python train.py --positions="rope" --tie_embeddings=false --steps=3532
MLP neurons of a small language model. Each row is named by its layer, matrix (gate and up: input weights; down: output weights) and neuron, and shows model dimensions 352-447. Each number is 500 + 40 x the weight over its row's rms, rounded and kept within 0 to 999. Numbers have three digits each. A neuron's up and down rows have the sign that makes its largest values positive.
After each neuron's rows, "fires before" lists the tokens most often just after its 100 highest values on Wikipedia text that the model never trained on.

L5.gate338:479520497603581489522492528465591534488501415485567442460496551498522453512520531489497479442520509534537493541534423436553546572482489490548462485472554443599461475515473468517491503516487539512414436526473484448527516497471516486433511452506454505494503503482488509523578404563510476572
L5.up338:488539430477520556420522485517611480513494455455530497513421504528506486530508553519520478453455513558520518516568469492490573526545533449489463529485516473570497521484544518507504451509529500472505569507450513445461581505510504466444508512614553470500517445523441517543504493590437460505
L5.down338:486551536468501529496573551499497416467547508531499480492481511534497560520479521536456480441458473499571496514451538456503474457495466499557419479481522490469505558551524544537535544513497496464403486439473527474433469528486497479480564470559546540450512521508511502469501466497485499542
fires before: "201", "199", "200", "3", "202", "198"

L11.gate175:451589526482477486542429548529472435481482497546453514486475529544528515563526546536557525453501519523482478512555469443553496465476526410556484393517424501553474500541500554430429458522440522566535570477401480472442541447547487487434504450478514489520490497589428444448465490551553539542
L11.up175:439558557505446485508470524515479499529518484482452454573440470501514538441570447514614461470413494501538574556532462513459516570522596523554501469485491509525428525541535430463511448589449521517505572506453512498588576470481511466406504458498501525443512498498490523506414565472610491536
L11.down175:541445549521414472535444448502464491481517501552525530539478495485516539427434488534485460489522525486504485547418535510552450536518458449472516497439520496418527459451497500458541528525471516455522542490389548493527586397534483440469517493530495474544553543537467487481436424530515451449
fires before: "s", "0", "198", "th", "199", "-"

L9.gate413:514489556505531523458483500492486433566533521502514429532473480548546628484479460455507532508515425491458576529455488480466482531494542539502490576546499457441542428543537511568537552513493552535520500513448523469501473440463568456559475486553517485482493446504538442511498450529566519492
L9.up413:471535571503504508449510460541562438525488500591521532489501510500525430531511499540517536530518531536487539564601586482444538480520537487486461543475573545448479520515448507560576507470472493511521471545551509469504475554460525525463562596534501557512518529530556524427540471488483450518
L9.down413:464471491490465486537466468484511520514475516544481474554486519514444485567484512396503570487479489437446525474470524425537520518407529520495450551582486419479540522489526526452516559477516484483541523454495502440522526517523527440598444539501466532483447507553550541550509526536548494481
fires before: "==\n", " ==\n", " life", " in", " ==\n\n", "==\n\n"

L6.gate201:525489531506455515419475537483513486452529526462445523476477479532517460491494471523479503482463483523481610486543544460464539550435476483481509506380359428546513601521509486575463506558417440475494510487562453504491580503462502518523531514445581515562484489509464484512548527489447522528
L6.up201:569522493486455474500502509489492440516539507483479518472503509512549544447523540500503518483498476555522530453556519490509463524475529441501461519450477461534546513502440521559504490568509448509516444412461467581472547510536518522473490505442626461461478524546484479438556559479476445477
L6.down201:498472485459482485470456555477502457489557529460496481516533462469524496451536525513442450459522474485475607601477516502529501452498500524445437443569352510531520578464481533497475492447485493489526506474566476489484481423503460487451555567511508515501446519431530484573471455504473495518
fires before: ",", ".", " to", ".\n\n"

L2.gate305:487547518486415484497493502529525467456516556430523495464545456510459461504434445500518568532497514550476527501474425524449547537443447476439524473496599536532530466459468460546508495562448483471519467507577518474477450532493463583500514512563456486479538484595415490426468513472499526548
L2.up305:529540480499556491545482520562460497518562539493553478554507571472491438372487530456525495501478549554446440457444421483501514470525541538538466484555473498547576438531508575509538437507397566471499497478559484501472478448566452470469520597443505487518490498523454461407503544489493552514
L2.down305:445597541531497473489494488512568449496516554487481631486555479512497475512445524418495487529438514458450477420516430488462465459510479571496497535528500544537524504490495474517514468547496561551446512474549511475496484517489426558546459539519442472469528520543520480488506535509486518435
fires before: " |", " Clark", " |\n", " Christ", " Edwards", " Sp"

L8.gate185:520523498464483416501544550552502428478447497467488490521517441486474421546520476545443441531532440507480489442434536495509516483474510464448420443559483523580488514492500495528530540540466541516450498466528527473529542513508435448508496485450392449492441536513449457477482471531489489485
L8.up185:556477566535511497495528588419468470518485471418507501522471420537502502532510487513497533553574559465504538517456559477540488523416532429512492479492442487471530543446622433543489476555481534502477534476490517434489519516471418427536543525491495596544477526466497492531570511523465455431
L8.down185:488482561518485493539464489520461507495531483443452570505502570565557520462481438521596510496463416486473522484503471530554581502512493512475475471554480481547465449414493535478481490431517489538485514508535518505494522498472505445434516514491418530469524525476450520505536492476440529543
fires before: " the", " a", " as", " his"

L2.gate738:483529460519458455582493485538476446453421441495516510464486526489479579480491487541541523510489491485573512497576583468541525539555470530540511507431485536457477440501487480528532494487545508506481463550506454515492484487551557501510520487583496530564551450519467503536480515556453513480
L2.up738:424500428472510536490434541493471563528515498540485582513450471525475476539509455550579510472490520488465485562519541451511545522497473539506491489439526551531557521425447540451482447564522554477409528511490407471515498586432469499513550451468542538504529483482464510468476422551531543476
L2.down738:481501491433518535539483498496433532509540504452554552519477450526532601566495491558530488516443514493467488582541577425566466552498503508514494490536540491531519513529492536516569450539520568492440494530495493511575494554436479500494551491559485532432522506444420528465486480470525498479
fires before: "==\n", "==\n\n", " ==\n", " ==\n\n", " ===\n", "===\n"

L5.gate235:425495499537481495469419439461504490514478501498548562453560572416547529475460503499494463527422531578453528512541510525527421415544528534489555492445443455559478526535501555491573463485494493453544468514478509462488480474532550531510479444520530562516495518526540465475509538507515468470
L5.up235:559539492525546483517490475470496501632500500540456556468505458401574494496493493514533485539603441587565425447481420496533470577482490476531453531492572508540484477446593542509505514484489485467472511483458516502540539471480467497481452486552448425548500544473567464437515493492476410522
L5.down235:473486502504493470493521500498517531389463440499510454452443544437476505459528545491458503556479553467502514449466597546485515482570603553518443573412461484486436467393542467518551502591539514495505567443453506506459532537484484547546534462453511541552462497496463423459513493568504493494
fires before: ",", "on"